config.toml
qk_norm = false
init_out_by_depth = true
train_tokens = 444500000
MLP neurons of a small language model. Each row is named by its layer, matrix (down: output weights) and neuron, and shows model dimensions 32-287. Each number is 500 + 40 x the weight over its row's rms, rounded and kept within 0 to 999. Numbers have three digits each.
After each neuron's rows, "fires before" lists the tokens most often just after its 100 highest values on Wikipedia text that the model never trained on.

L8.down734:467537493422536520586532431430540483497445462456542558511512512523501535429487546509478545432516499566541502545538466477532468498495435507456519445532509513453499571514502505490520466508440483462440560530397532505518559530468575514582509489475477510455552519504482461466537499521615519514487552566433496518491486545561495480529456543474519544498506461491494480494498485473520497551473501474468485538487511454487493489455490467503485425441451438498429559519532538465499545556438528460507549473446522571500521525543607462495486548503433438475535527423531532472513470433495534518474500489482451499495408482516496552487534517454526468432535470476545472509471417513518581471468410455519467491594488542534512468467512477453493450488523456545511550554465528481485492541508500
fires before: " "

L8.down117:412469541567526494447427543521509461541551571511569565454515578528496418520483549511516540494546531503531532599482512558575524497439473553482550528500573525499382427465431502478530503515467539509424481518478484521536472505558437498516435477467549463444483502487519446397544466486526491548475522478523513483506476431522494445517465530536480479539528528481482537441471488418495482507466496537485470529532462466482470450471531555521483557495453505436455485506440525563461473543522476508524503524473518525455492527453514489561536486512488513508400517511562406512521495486557554512573485488589544537528496454623468494474444459514522444504543520495520420453482545510497483484468487520514522537464418476439468507463464454476452524537519488492398535532502534538497479518510463
fires before: " |", ",", ")", "le", "–", ":"

L8.down66:537518473471485568525458492543567490524555535511470554507451515470487541509498501481510543490461466453546530445559537467494548507509556511471532476467501504442489488552513518502456477529563534469504479475542515525460518589472485481462515478483516520511490514411518484425497529448568467403510513490544427485521557455462506538580452498458464551454522454410499523456555528497478552533511558505506534526577478442439510520571473393524512536498492487538510497587495544454530511468481469475572466453524432439531468412424505507477521599474528467547464470478486490459522542561507594485479478532491469476490484502581515511461558529503543550348490475538538536392471536508501600550466487509512474491546506567486473467477500507492505482533544470484566452504496512507421525452621470
fires before: " |", ";", ",", " |\n", ")", " of"

L6.down613:450463550476484476530481521508526529509548522526523419466468566512572518565441526509491457463578486520535489471512491548475558473513525472481456458492486524513493471555467516479461566497519502392549524518518533490531503497470526466497516568487444515502464461514483471673547483495515525493550504423497427568473529491500490553488561490502518465465573573475492466428484451493494504486524491549536487555413486436477513521440439526424477503533454443580455461528513452551502494458505425467526520491541581446532447478565466527401486552555517489543499517518505534489492489587559533459533455489556518480446539464547467421467515582485477415538515509519455435480555515452448443509504483502523402497575587430509415503502502486517545444525490479537468531463429531555477460551550449
fires before: " |", "ly", ".", "outh"

L8.down1238:556452504541548530514472510459621538551574484432532499563494503466504546503450497519490517484535486508578520480486556484505511497543457471466434582455487459453444511511494458508558474444537572567449510546424471488538519477506526499523522412460509530428571444489470502505560494571451466514480553553544427511536502546465546445429532486524481526484442509478533446564481478496570485611501451478526541563518504536493480474476485526482559479536502518471487534524495421480487482459543447574547431511471505477426478515453511479487476529519502555432483448465428537494425446519456520490461526518483522533539531539446548470496541404498574459557465537535493531476456514468496485488459410547510483496543499523424527533439448514527517515443481474489540538490505444556519502582462516
fires before: " ", ","

L8.down1208:470549482569528443542508493528526544432468576558495517594509529546507511527509454524459540438496543480499493440449464491542536565515482514475425480460491508466550540496530461518466425525535550495455447430470476561510426539518521453488511443560515472514452460486567511495459583486551569590418446434487403501497458549481481457416498507506554472488539537429518484515484412487500492519511488512512558500573548481445483460458498552488488564502447478484504403487542510471509505605532512545508534562503485582539446486519422506447486519451447549506459515511440450490540558446513465506504509498533517489559530494570558575498571497502504482515481587464564539440500550486506510463463513500473459458556464514490520493479466451542490496510466535548520474503524440511473536556559504
fires before: " "

L6.down1043:444517501415493498516458518440488490492628537499440491478527508550541527468487529525492511526546484539584512472493496494487473472569503522499542441493477527529490540447483447523472523508434473447493560539438480538410521511508512533400482495476425524509471535542485496504413535565482539518478461559537491510559498475433441449442478521454481457506460519477569466453510505508521564507441566472487494543541543509513536511529502527542512512459500493559456442518553462457541515515417491398517467530587471395522484496540545511559574436499498523459552480543445417575517522493517528490492480522467474488512496550457496438497466546489503491535484506518548578500488492479471494469576522483459466466582502521500505526503531549482586498474567476532415540543504522447498494468421493
fires before: ",", " |\n", "m", "rit", "u"

L8.down282:459394522502517475550472409543518500421565539503497528477471474543467487412450567471558544441442492450494500511491505497543506524447517531538447464440513557456548469566496508488525505487409514464536446434471532512514443488492433467373447490516545482483589526517527479432458533485519490493523492409514549496534616536470496557511527520470576490475608498421447559485482455552438486529517497457544583520488535537484468527500558497530483478493443504503482497486467550529448529557462458544479518477566514481473505498534527480518464466471474570440473479489489525478607486477480538485486493541541538518506473542489565575481555484549499574504402483459609518542517470516547465480522459479464557460500517518506499483442467480467500480479545478478454484471450472522436465454471486
fires before: ",", " March"

L9.down1211:538549563533561550453514506468479497543503466497484472544546468518532470478506576498533442498564512451470511534599531430475444522441463565483555462465484508549477518540478484481483545459477543471631539445547481493465488544530492560474464481406541492551565517505439504487500459486511435459417562487530519494556450479500456481520510468498522523526460516484545504513540485499495454536462488428488502445545494471538414467516460573490499521494446450439465455451515494563468505495489478502572436483512463408496537413490428545501534447433530474459484447519480486484504563480577457531477493513513430564503511429492539475455574585526454513493443468515514496480435473511544504539489509480513508544526514491439531499450416535552534448469578478426553510505515426540464521536543431
fires before: " ", "\n"

L9.down585:504516513540455509530480514529509538490495548485416525437529457475434531492466515469568488430576516500475462526487636502499523574508517467534464465523494509497538456469505456547483489631576466502481515503534433572543545529480481541462498458525512563485528464545507563491571447511544514535480495452556502496443519510486520478495471490510524457544521531476528546515536535400549490551552412516540569513510448505541537465476427544520495553493539468442514519522470549528479421491558453487467499438589521500487490524434454513516538517553461568509452445538437509512480530529486532449446521522516490528537483464464468510498493575537496502571439465526551451426494569472482447477490547455523487459533469561470496475500446477520490494562540477514506485477471517582477386472438445
fires before: " |", "%", " /", "9"

L7.down656:524519473523522520484469496463570471521530564564495512482556488588473525440536481476489575566520560479451519533565469562541527516440520511491517478481513523484440511566497551601487464517540506528496527577477471540542484502465551468507449559496502553490503428567578516553516447531414537513524399498536444470413544417470498477483481507446490539513504511497543468476527469527525460491466450472561408467489539511502530433551458509528552496451557529513534494495518450504449485461498507431525499546470477440508543525545498515529512575523499465531488477474524489510429534514487522571501438485508493419523573522500477430548513598500470528472441494526455489530434416456437480405559491499504499537482495436531482523434461505547485577487447448511455504470560502415426482476488441
fires before: " ", " |", " —", "–", " |\n", " D"

L9.down840:491521489512421550466513532518501504494477502478500524523511512405487467444455524529427525509506467513478486513477543452504434483518533500518526575519444467481490498505500406431488542552502557445474496506489537429545532471557454520495517562473518495450551534544513518535477467499461503501494462509553436539412434467529465453522497495497517572574514550551498492533516512500480489497445486468540535504490442463591563488586504523517444552520448462500470485515500487543452425422493420505528425553532478510478502492505449487497483444469532490556497521473524549506495559490535470498517528482459485563504534505488523502498513458520481501468474427466505508516492577540494565520419562515446509561505544539565505518556407522517416523478474507476530559479524472455562509512529548
fires before: "3", "0", "5", "1", "4", "2"

L9.down907:506392471490524454412486467516474564546408481515509470490483471512440511587504494502529538580488496497455519449521523485483502443555576534537490461560491502532452460539458419562549539432518477584460473527495458509533508492504498486461510460462453544525472561472478499554484489454487510469459467513504498584489470428467459549463523474470495474488565487519422463519535541499500564512497507488485467456477519461445529495501584480414479470497469529501506527506510450517545498535487450511542438501420485415458491525550520507543477549507472505524447481534548524464569532522519468446495472516534546466450465464471524456516499499528482538553585467558469480545467444550488512554550507467568529558460572572519479528478531413477435508540498500517467479499529529462522455480548532
fires before: ",", ".", "\n", "\n\n", ":", " States"

L8.down1261:552403553517516598511521546567452549496491510485509534505490491489507460585543532519458551478486552551571492504535524471536534507516532467522519457458433446559529487442521535498519460560556452568498478521433498488520502518518435467451538436483431508487551524491469528453443501427474456446575451536566521504489463599487485566529494472493490555539456543544479500492469452440446397550417515506560475483514512526529429486546452496576525508463487490481516526477483525488433511505508487524477487477436512504440515448495476423475482549469481559483509484467457524466500511523436506566494470476514459566486492528490514463472556472459528569402508505452499449485548492499544520493551500490466407500469520510495528465489548500483478428422540435514426585492562492528532409511457496
fires before: "0", "4", "2", "1", "3"

L6.down1129:498505517553537533516513421499487541498484496512464574470449521475513453463529516440460531503520498500453416508457472488559547519518462505465522475519486523528519484467432529450573534495483526476495484491500563496572459430482524582477512498436522551501513536461466554507522544544568489494545443497511438499484488494401458464595460574563524580539488473461502493474539471505440529499475469526514455522486483439438530485464537538491600529529480543494535464501529493523553522466542516484486509535461457523443507487410447466557500575499434488526498557489482443501478582526512505532479500448528550467491507431520527487553479462551548515468424527502538488548554546531493517450445567521545536509499493528505554487466451513498422511384488528524440485461596442536507408476529535
fires before: " ", "eng", "|", "otes", " d"

L7.down1200:498519479480523609509531476498445452543535512497470552490394478574489461493566560492447447431432557526445522532493482495530461514522446473534496509515459480584473524502533448522523464550489474492508533610550429512500484451567472476532563516484458547500507524492526484306533515520469535474460531504470498484486545449552490529556540521493472555486458468461512507543561511443532461553508459523433490502553536485587444522527521502475472425482499478542519534519497479544523498502512459419486455496569447490530535429492528437535493471440544524494550471477451503452430482546441504481529466480513567539460560589523550509532503501533516549451542585523517470483496503509496531470452445535428550543525531500530514527442489503447433542521537436491516534480528435469533512522466402
fires before: " ", " the", ","

L8.down176:462451482482488461527447467518528495562499546569484548448528480444565492536537493543493545530499455531483545547478457428539494554561472443562503532522561503521426434501548487502450528468573520476500619450539520492487444578483486536431530472493508545532561537527469473514456518541576564477478475477577516573493540439498481521443461518504483501482519514572483548491437524510528530474502452459472458422485483547496479532540504506489511420478481547459508502528494507463468550430512503513544503612504524505448481450568512456430538513434503491540426507511523513502493537513492522568409574542516426509491524473553537505507449555471469518477469412480458511487481449443517584537442521466545559542411493547497469520498515440504475491529503537439538485477427482404496569499521518
fires before: " |", ";", ".", "+", " (", " |\n"

L7.down334:456482502514432527416486546507486555541444500561574513551477548528413478501552494442498513460475474495527521478485433439593533550542510549496425495478494473540514498543578458472520484537502518497524514518511476518495485574490551469515475518503429428519490469536605506563562537476500506585528440505523498540460496500465487481485511427486479451476520457471500501467474460602433499535420583496453521513494540500570432425459586533543548502565523509541543488468533466474520470466527443531529467449441434530481509428521527491472549468460538528566527519477541440511477475476480525552442519545500487519457521524487519509468511465431441558486468513541476514493505486442490480469552483522459428492529486463471426535484445503483488444535508590579454495454531466473504490509486526
fires before: "|", " |\n", " time", "|---|---|---|---", " |"

L8.down372:488502481593482504464501516538529535553517548466509480546456519496455519527491466459505510516462564505445559509509476523479451433536565550548471535501513511514470516483543551461453497413507401471555496570513537499551487514475516567523554578535429494532469567487496518479505430547431529458596499390436467508506508497453506560564577528488514458497548556509496493522495556512479468491513472524511540492468448510443491520477559454524504531470449431507498535535481543419445491549502491531519499488493479510462448525512561530514410521486437493546485421523464555496470584532502506543408482474576477586548481466504454504525550485548478487468495474519467492569502495526513494575567416419501490409484542492558534508472516465479468533477524492507477460454464510453518494513614502
fires before: "\n", "ist", ":", ",", " and"

L4.down35:490447506481531521616510422482514504536496471503460576533537487426457477431502482487498509470476454478444534455540495501463487539515522540471514538503555468548471529494538504565525510519551472503478561566499505463528498447494494566402521538428491465590530517464499474379479593516490519470447486519513571459539458522481564484458436518536494522503493533539499498551527540446527487561521445483513513423520507574552513458592516520508477484462559503530488537535543589436448507578539521473513457505590463513451422472507488423509514518483452504520521492538491506463445461499491491516495452447477423520480456472482519515465456526488518441477530484544491426445452454502461590527466446508568485527491431547477523628516479551516512478508536509546505521525537440449493518488442495
fires before: "-", "The", "|"

L8.down430:481522472462520464511486519443544560436460570522510540502508498545499567509484472518498460493505522481555462451481631449456525510470529506576524469480453563489530451477511421600552532492466449540471507543456508563535503508511447474543446522436388465425537523520465477470526501465402553509507530557466537554517495503509494550485468455520550523526473478428497499504403472466437542480475525581475595497475569456489451472529496515547542517479489488475507459547502542506463493506562497560519544436525493574452474526525461454462489472467506482439551472445418523534519534490437530485547422529493489521545537521440539529465505516520525535452448481524562539491517519619488422484524485507539534473499525518485529499559513465451482480508504559464502450407518440519512477496462498
fires before: ",", " |"

L9.down537:555479497454488474529541416490516461573489454530510485473505492557507483487567516511429461478453516511571437552463479555518500598486477573542528490487561546488520565509513487523520442405488521505459577508527467560546482434537455460525526492528505576466523467603499510444537481497500496501527523496455504442485433511509472486468467555510537522490483513511454540487496505525470489521526545441433573488510498477486486447533504380511490480429498497513530574529495484518544495504438521532484491452514494495462500525457514482519579493549454413502534448489496468431557501494516558479452497540543548466441480490496541518478536540502536501466482416486532483486429587492525458488413515518545422397549467504515522564547424492521486527516571519532531453471428516523512501508576558
fires before: ",", ".", " of", " in", ".\n\n", "ing"

L7.down752:484537509511429511476462531538478513487515519491544453525431572441494492492482549495503474465505526508501558483522568530471459488501499506512520529463427504489471474493490467645515540504512512534497518611495469544531513469542508493523490541449501527459507476535461479128446540465436475483502490537487501532586519469509456531495484486494518447480489503521464503509483501492527468436482478515444518501555515548479499546478531456487541484501477539541474430522547450504501495490466490469529479503528510510457484523488524529561471455467561471479544552399459529509510534485473476454495507482465543560430532504554548532506482501507523515538471498488571492472494476463555537522524450525520516432478479483533462508504474512480475525482556513509522530469538473562492461554511524
fires before: "==", "In", "The", "===", "D", "===="

L7.down276:494527522505481484495497503477513524526503452530494504528484500457488502528533496500512531498499494506551491507478477511505521519495499487509492534473426494497455487483521480694541506506427507512500515598463518510560503459485536498556445427473460549477439468517504560114451488526477467510481518535461546504527530509526435519536529463535497490496514489522438514501542466517501489499483488469449484479600556465521489507476550503453491515558469491527499435509542523476485555535518450499521427506525504501519499502486484456533477490500509493498536461486482474541530538476519513489542449486550531501453610500517595511464486451549505537503444501500506472404468497460533538524472468521516524510540489500470531580511509518477446476497499530534555499479510480538539491531521473
fires before: "==", "===", "The", "ing", "He"

L7.down414:446476477507491476542538484450519506536404495533460442476454509587479468453458569513529550510458520548468541455498579548516491586408504512475528514408519526491547518434565519551494507480492458446494457485451496565539562477491563469519459517485511542476496445456436470477517472513584523485464476434534509503508453527541477528396482475503591437486500443493443507543510507475548505464447528562494485482531462448489474467490533453498462556456498542567502510567475455426528525472474494493545499493476512531476488538596488490533476499521486366497467525470506555543478446500492450446446468488435560534531515479476493535483455420514527502504504570457513535522555566485481473466452490457549529563441532425514515501507462482497553516530460488546518533464484513454606532542503537
fires before: " |", " "

L6.down565:571477532465409462468530536574502483541453612485477521448471538561487451540560503561542435440560477497513602530538464470503513467557506513486481499530537514441441499481506497491444528469588478527499491521483534565494510507475416514512507499488592452469467466504518518530512476480500608525490551485475451486491497497528488596480481417520462478528472485530456534489542532463522549506552451483515484488475466457513485508511526472465475542505444486540551530488508505527484518513517483419488509524492619381542492513537585462478441528559440461476487389466405527476502488467515458496473519485474490517469560461524501530500479494494517444522568512503502575419523588492461470567520477448529470477488537526525520515515442567512499417453452536548451507435489424449486469490528529
fires before: ",", ".\n\n", ".", "\n", " Le", " and"

L9.down430:532524554511529398576498533532487507481455459465510472511511480552525463491476481485454525501386543503501475525495495484572539568523507540518458462528566505402530487503441506389480479506499514458559528443442465482526453499521527487438460469473474475453471453498548553467493518525487498632514470481477496491460517465525595445513463461526542539504429482517525477497430463460427541522477542425438521509533536470438494503443481490592432523560452508488567526497511490511474452526489536529507521450445476538550502520472484500453504476444526545481481451486527513482526526514556448535539477509496491537627596508523558480524526487509520504540505470466531497525401511502520455493561580487506435489461505509510468485490505481539567573486474554506483532458460439469415466482534537
fires before: " ", " D"

L6.down806:496493463511536562499529503424512463525568488505425548385468530544489572561536539442451508554437522488449534565594411449507500477493523515498519520480515461528544515562505508458458494517449485486550531510489528499527554511433483495447525484563491587495531538476525489571531500464465468549484537509432430517528541571459393521499504507492519513496539514393508518556485522554481470516471498543466453395472562514533538467467504474544542498482459508452513513434446539489530515539566502560496557554542500492484532419500573502473524496432519455511507548495437493496490523560500495503480387479503534495509491463529492538507441522506482512551469485543461524515557582487463519504571482500510447486474472505456515516502479539455504473502392470564526499459512526457479566560445423
fires before: " ", " —", " |", "|", " |\n"

L9.down1268:563486446514506494571498484471494438498528508505494529504547545550528457527512510544531517486515473554499557427497534519505501526507510513467496489539575430530530521556520514466505486454477553436531519442507502508541550547506591555446501474457499539499503472550499544447508486551515492493421522529540569502515435507536440478469536528499436494502493472460494588476433485519525504505437410491616525499526458507507484483465526534494500554506514509503398507457547516484456469512553482444527523531445546506497542528470539512477377525501497462445456513486548517487467483447566459511542507481464522511544528533507507461552602533523491578535478566569512424521489494527456468498495537420411480566570503507476480485476484516462491509506513448494471552516418472604401466471412503
fires before: ",", " be"

L7.down663:510549455501485498525529526515514482478519523446541463541482506522450519493410507463539481514519465465516508531529507493496504508493478508480507540503504504527510450548492513709478470550534484489489534569520517478513441511547520550511486515507477524489582538511490470142495509465523536526505488493479503524548443501489437506536456504494535424498515457536503517522520489504514446518463462523505454505529506492478500533504597483484514488466459467497519407541528550489482501535490439506505359542449466490548497499481505529482536473503462561506558474499549506529471499429464490486504527466498565500478468493480590566503490514492512521531509519495471519474430504488563550541448423506473491508568535504504543603465490475489472523502515508505478546467503479527550505478520503
fires before: "==", "The", "D", "A", "====", ","

L8.down478:454543491532512480472447487592486504563574408559459525551507457535490483433450406448407536454421507521487421482476420498515534495498531539534513430592448481475475446468474468469591486505610546469533519525430519547427488557558468416462462520538487518497548500567545469488508494587544504552490463393473493464488488521458519514579505479519459472547450532491557469557483443517493481447485527524492454539556487516539479434446518474571502515433475471482525495524477538484479442482518508502543489548548545478494532538458466475510498511495529457529452540522470481525546535509508491547507426466537509452457502564524501486505575506535503584464468522540477492486542498448577494509501496502533516494447437496482468557537456527541449492585543453505469451580564524456487510550505522
fires before: ")", " ", " |"

L7.down1276:514432512553516538521535481418515502467406529539533472512492503477504486575524516512528491486499490499518519543528495502440512506496490509488504497447490547463546494496513481516502535505542435494483543454469510525512484542465458558444452451488489527523564490529492560569455494500512476517475516513556428482539487494510392484482518515554509513557530507467470468557457455554541492551489513529537498497467525433478520463552551481514475498471496572482507484513529431491453529500464511502440486420421521552545406458515486589589542485460468468533531510455575514470438583504457403492545447513518443534571552543493485427544459520527520529472502520572509510543499496485491488485471497548371532485508493428462477502437486530547480455511557508479432556472520516486494568521490454
fires before: " ", "|", " mi", "utes"

L6.down561:451468471509483543452476416512490510536497514463452438518553470459483521547502474512465564514489487439540506404476474511500572572479472556432564576444451531513513523560446514476481545433429482488507457448424492499469577489505515479518488491547529541490518444557514528499520576530514563513421383470575459497515544495492526504495571499465497512528469528466544510465472543465518553493488579549491517481415477500478553553528456494547523492510501426565515502530472536471575516461486507467435476515470534474542507483477469545471547535553560479541521476545447514471517442444559516531494553500511552466498529493469522447507453536484525447498477516424490550427425584478500470519515444471514431498492554395516535526531437473533477455483560529505486512472574466517481551566531514
fires before: " |", " |\n", "%", " (", "2"

L8.down1244:457516488543470488531471435508486476449507531588439517539502444440471598418529497519481526537491438502434520486569479516465410524478478461499451483557560523427451497516493492460477511539497592558467517493539542494532481524542486524478446491562526425488527487519525507458496504492461495550469542491537479509456474460501496486500506536483497561481487467470541523482471508569452478539510406497502584514580482474455518523562483491450498545516471572483522486445434520391484511504530448516505560388502446611521518518464515445506481541498510559502514467521483533458512562532434499489539549531457524462504484478516531541523515530466488523556502525409508526468569545552585494432456443466443509465512505550539518539446507506542517508452522495499535466509544554542548500467467454
fires before: " |", ".", "7", "5", "3"

L9.down793:526437492550488547505528523432520503517479461453505510533486467483495479541518531524502526499494502503556482544543526487555484534482480512500543506508513519531462544472517511536478498474500563509562539530546537519415506465551504456501557508514430455487424461491433518379445469491460494444527533440477525479490427526482489480530513523465553514537502452477563435535436511516467454487414544552480472497484548571476494537618577556458529437469545513503452488477428528474452462521527418518505506499538455478560460450585489528477541474531501487500487461541506511460447525429478515437460417455575545435516466531458415584484482556508492480497555563522426492477550471522448473490463433462501517487555500456545573490518475545467550498530523504488509572426540523487501479508511544
fires before: " ", "ed", "/", " +"

L8.down1061:534505523511569482476498502530560498526543465507562514533505573511530496523450512435520525574508426535443511522559480577470577545515516568471540433468481463523429497458538500565573434572503544500523501489478509506488536433542535460528418539509470421548490574528468471499529385549527505519495534447471481475481473544525491452505527513429488492481472493440513476473483441541495526481466508550525540556508436471496487490459507393479481538553456513504483457492450522433527535483556550574454530513508537435458463476447561598461493505494480496531490519513540512553523501481509487512498511498442575458519522493554449444447439540551514529487533495525494517484508536521505483548454483558453507490572464420500503477548435443504464394472503587469474505445475529589497446512437485
fires before: " |", ")", ",", "–", " |\n"

L7.down1018:537546514480481508510511529581509475466526502475510495506489527480475500474513490535509485513529508477490484502503482484465561462481471473488502528491478497515527487498540482732484514510495529496484499658515526449560475477516525498516479516495455532493512496520491473177494529496414513482535491492501523434540521467492391554487493465482524449472514523494517544450508469480524503518493490521482536523564522518506518506475545503507511461515490516550514429549533494481495555488487414477538326503492474496518493540444465473492513504485498530489586523498500481515499527424485533481517526479536473483482514485529576565463481479530519513538486526491524468488506513481529508481532400532544507485544549511489524586525513518469560511451500532457527529472484506535526432523507521
fires before: "==", "===", "In", "The", "On"

L7.down190:515567540473490480496482510541511484469520528494523470507491545454474489465509511537539481503522511480506479515501493511508527471501441516500503515509477558519537500458511470747510523489492536506495482653498545452508446510492526504526449508524454545514529480538529502174477534485445498493512495493504512471542534474492390541507483495500511447483503505476517512460507462485506525483488508505469462539531512485473507537471557526497533482513466474536546402526537500533523513484460397485532353522502497520564535552468470512493477475476517512466554505524495487498496507422462541487501549534529505486498488495508601571508468483514488497504478500476484467433507508479516478488539394524485501525551529491519509628483532485471533527459478513454516516456477532542569488498501536
fires before: "==", "In", "The", "===", "D", "===="

L6.down407:552516454538530552441492413507509455563480522469470486505550461514423478472493514472468534491482565463495501583524522489469481504535493506467455524536511525501499528450473475524418529510491527452476456547515538475389530492421460463419534456502486466496490520467529501536415544502578484426506457484447491485542432499445452521492584536512453542550567526577571500502513532511481560486463537544481542520574510472503565532500435467526515551519501519464486511479470501500561490511497488468442489522524584415532458552485483492481474487474490532543509569487524486464585458441580503523502506477456485511498499497529425432570503535446478534513505529564534533478454469503459426492541533489512461551462527541497491510544564510475484446509526487476501633419520475495452554606519474
fires before: ",", " |\n", "m", "il", "h", " mi"

L9.down613:507440506462442562535522529534536531544431438467504566431565526510540484464512495539495498533511542558504532511479544522488547574433521503477490573502538558448545446527509524508513492427476463499498549544538497530557531461393541514413486530576532458475456472428468442527449461475500515544558471511559506510546469545527528532516545452521470484567502489504420547528446540585552492515476457517492496453577475488511459478474502513522437562530543432471568550509494592519475480469605500497497492472503538427518576518493474444487485562472452490542489455462504484532531479506486467544525467464508538512511484490556508598436468527577446491447546521514440524456513550545466410535459521537433490472382440502474527515445481582407535485452431494529563528503546473569474525510488525
fires before: " |", "\n", ",", " and", " (", "3"

L7.down634:482494512507511555520521501595506630498580461513530497488628493466482435578464513528516408528497510468523461510537516466512556524458515510569448566476509469486511499558529474599476573421538531482501552605487483374550479468530491550479556475519491515510539493470455481379496449557489468486517480500478497483544475556478503506495458455557474491481565450588516447466482487517517494499398493506466410500527561489538492482486531507507468482533498579478584457535514502508465576504517407556496477462478567497514498501498494471476562504530486510485562499534437472470470503465513494474520479454533504540485508458463498516467456419547491464470504488543532443540501501441515517474468447540549583475530501475478509506527498510512521508503465468412511573483496537476449502527472445
fires before: "==", "In", "ording", "===", "H"

L4.down532:482488561461500493414542477453478516559457499497495542417479525401551491537534523519487481450542455546550449441523440522531505470492427433460483509459503538539499481455474526465470515496472485520595458536530556577542517500562483492511503455514558478511507409459516569664511442509501493498471517444535449527470475554542446499553473515558489525532509550423478538492538446424519530445513536460593486519517490432525443506486490503446523485502471487543459540456509505452525482466532501528493579458476549452484507495472523546508518572460508482547481482424540522525495439545497516467535521520481491501474475585521469391578539482526481462530508497484503537487513588574473541587480507460500473579531526510522520530522484554471508508533519504504562449511554442485497506481442476
fires before: "|", "-"

L6.down464:525565537501443478526484472448424502581519498480467499522512432460464486526445487556436528523497389449528520504482452573477425450451393516520547512519491533482567531534505538529441536464456505529485488512484491514466440617541522564483519494526431459493471557484522510470529476459562424472488477500552481534493574490499470496499510577475468584480469493498543509504488435568512482418502518474562483537553473441419573551536544510558483519472477445501502511468464516476565485473543494441447463606536539436549536506486468479531555470538512503464504560449549508531532495465465585495508529507448478532609532518426479475598495461453413568476441521524494475527502500508446456551552479463512518558540461558482517477496530502549513537430476499424498502558471538455498525466513523
fires before: ":", "\n", "==\n", " |"

L9.down206:530477468582515464499514549425498569550540509497454550612488545477470489566492461445427522497567446541525525547543507505547476443496560450475524490473487507468480524497498513498550492455443462531476478440626475419476477535473582395527533458439492545546500508514488490528493449527587492502490530450475557571537441531487433502499426483455541498439598508535489547526508462531511474506526484484540487514456422508498486431503522559440505477426552528487499458523511532464525546558488498492553525445504431467455558515518518508516520501451518484526536486532453449485515522446447563506460502512509459555489441473512533463455467499481563464502500535480538452515528471544422550500535519495497408514452507475550468534503552534480506530513519479515495514454516461414446520501402507
fires before: " |", ",", " China", "ia"

L9.down464:516537543501512477556518509498437394533504503529508464487435470583558510567530483547522515548506443482550493503473498465504481429593472547488522456468568503541484519499484509357535529432472550449470512468498485506546517469522524478515466512459541468438526494464489425651480465525513581430482440487484547483423503562462477463496438468508475497523452514509533513491484518504539490484476488491522435483451525480498505559472491533518470499481542421494509505479523544469583514574475528456519457567513472585479488496601561588494468515535480497474428470487517493490485479477598456476545462462490444594496513534497442488525538505482514508499480497482429499572455511505519477534597466457489559487550471465532538478482512473557498554487414524496582483476501448459534440528568515
fires before: ",", " |"

L9.down239:507528448526511455464436529488519531490519450502463463519536450559474475493548466470426464521535529506479535542585487533510502515524561488525519531511533502430490451417490481509486518473466566444516480464517468504502542488512496554462452626442453455500501535496518447513562501435504535481565514483467465477459447501514462502549489507509517512524519562453482525453582551459490472474538601546537500509472497492474508457489512538449533496505472504557482402498527448564560466442493446434437456487563496524514497496522445579496518449460509564469499486591428423523515492509563528510524591499503512454477456498483522555533446483489463490494535511563526506497427447529571510519557534589483470519507486500548451501552549524436453524536470489596489483475502559452499513516487498
fires before: ",", " York", "at", "y", "ia"

L7.down675:495508501500416493501498496486576468520550526532480490472447503442453553510436471502509528554433514565489517475485459472500515538502567565479418483457485442499471475509586452508529448538512542481517431493475451536584530579541515522520425526510463482531525503538559569467568534509552521532492495499569453568420511505403467514510454486414476456521507499545542501467513454481530459493464489455507491502494498573509499447470507460504510545492419480446511435504461538511501452468477564475423397465497518506555550492527484468500445549491522506487504485534567482529519517530516491508493440577536503549574557582511557472507462547466518539512424463529487484466520462462490531525489503461506559571518504449519402508478505465504463464518523519534539471503506472456566518525528491
fires before: "|", " |\n", " |", "–", "|---|---|---|---"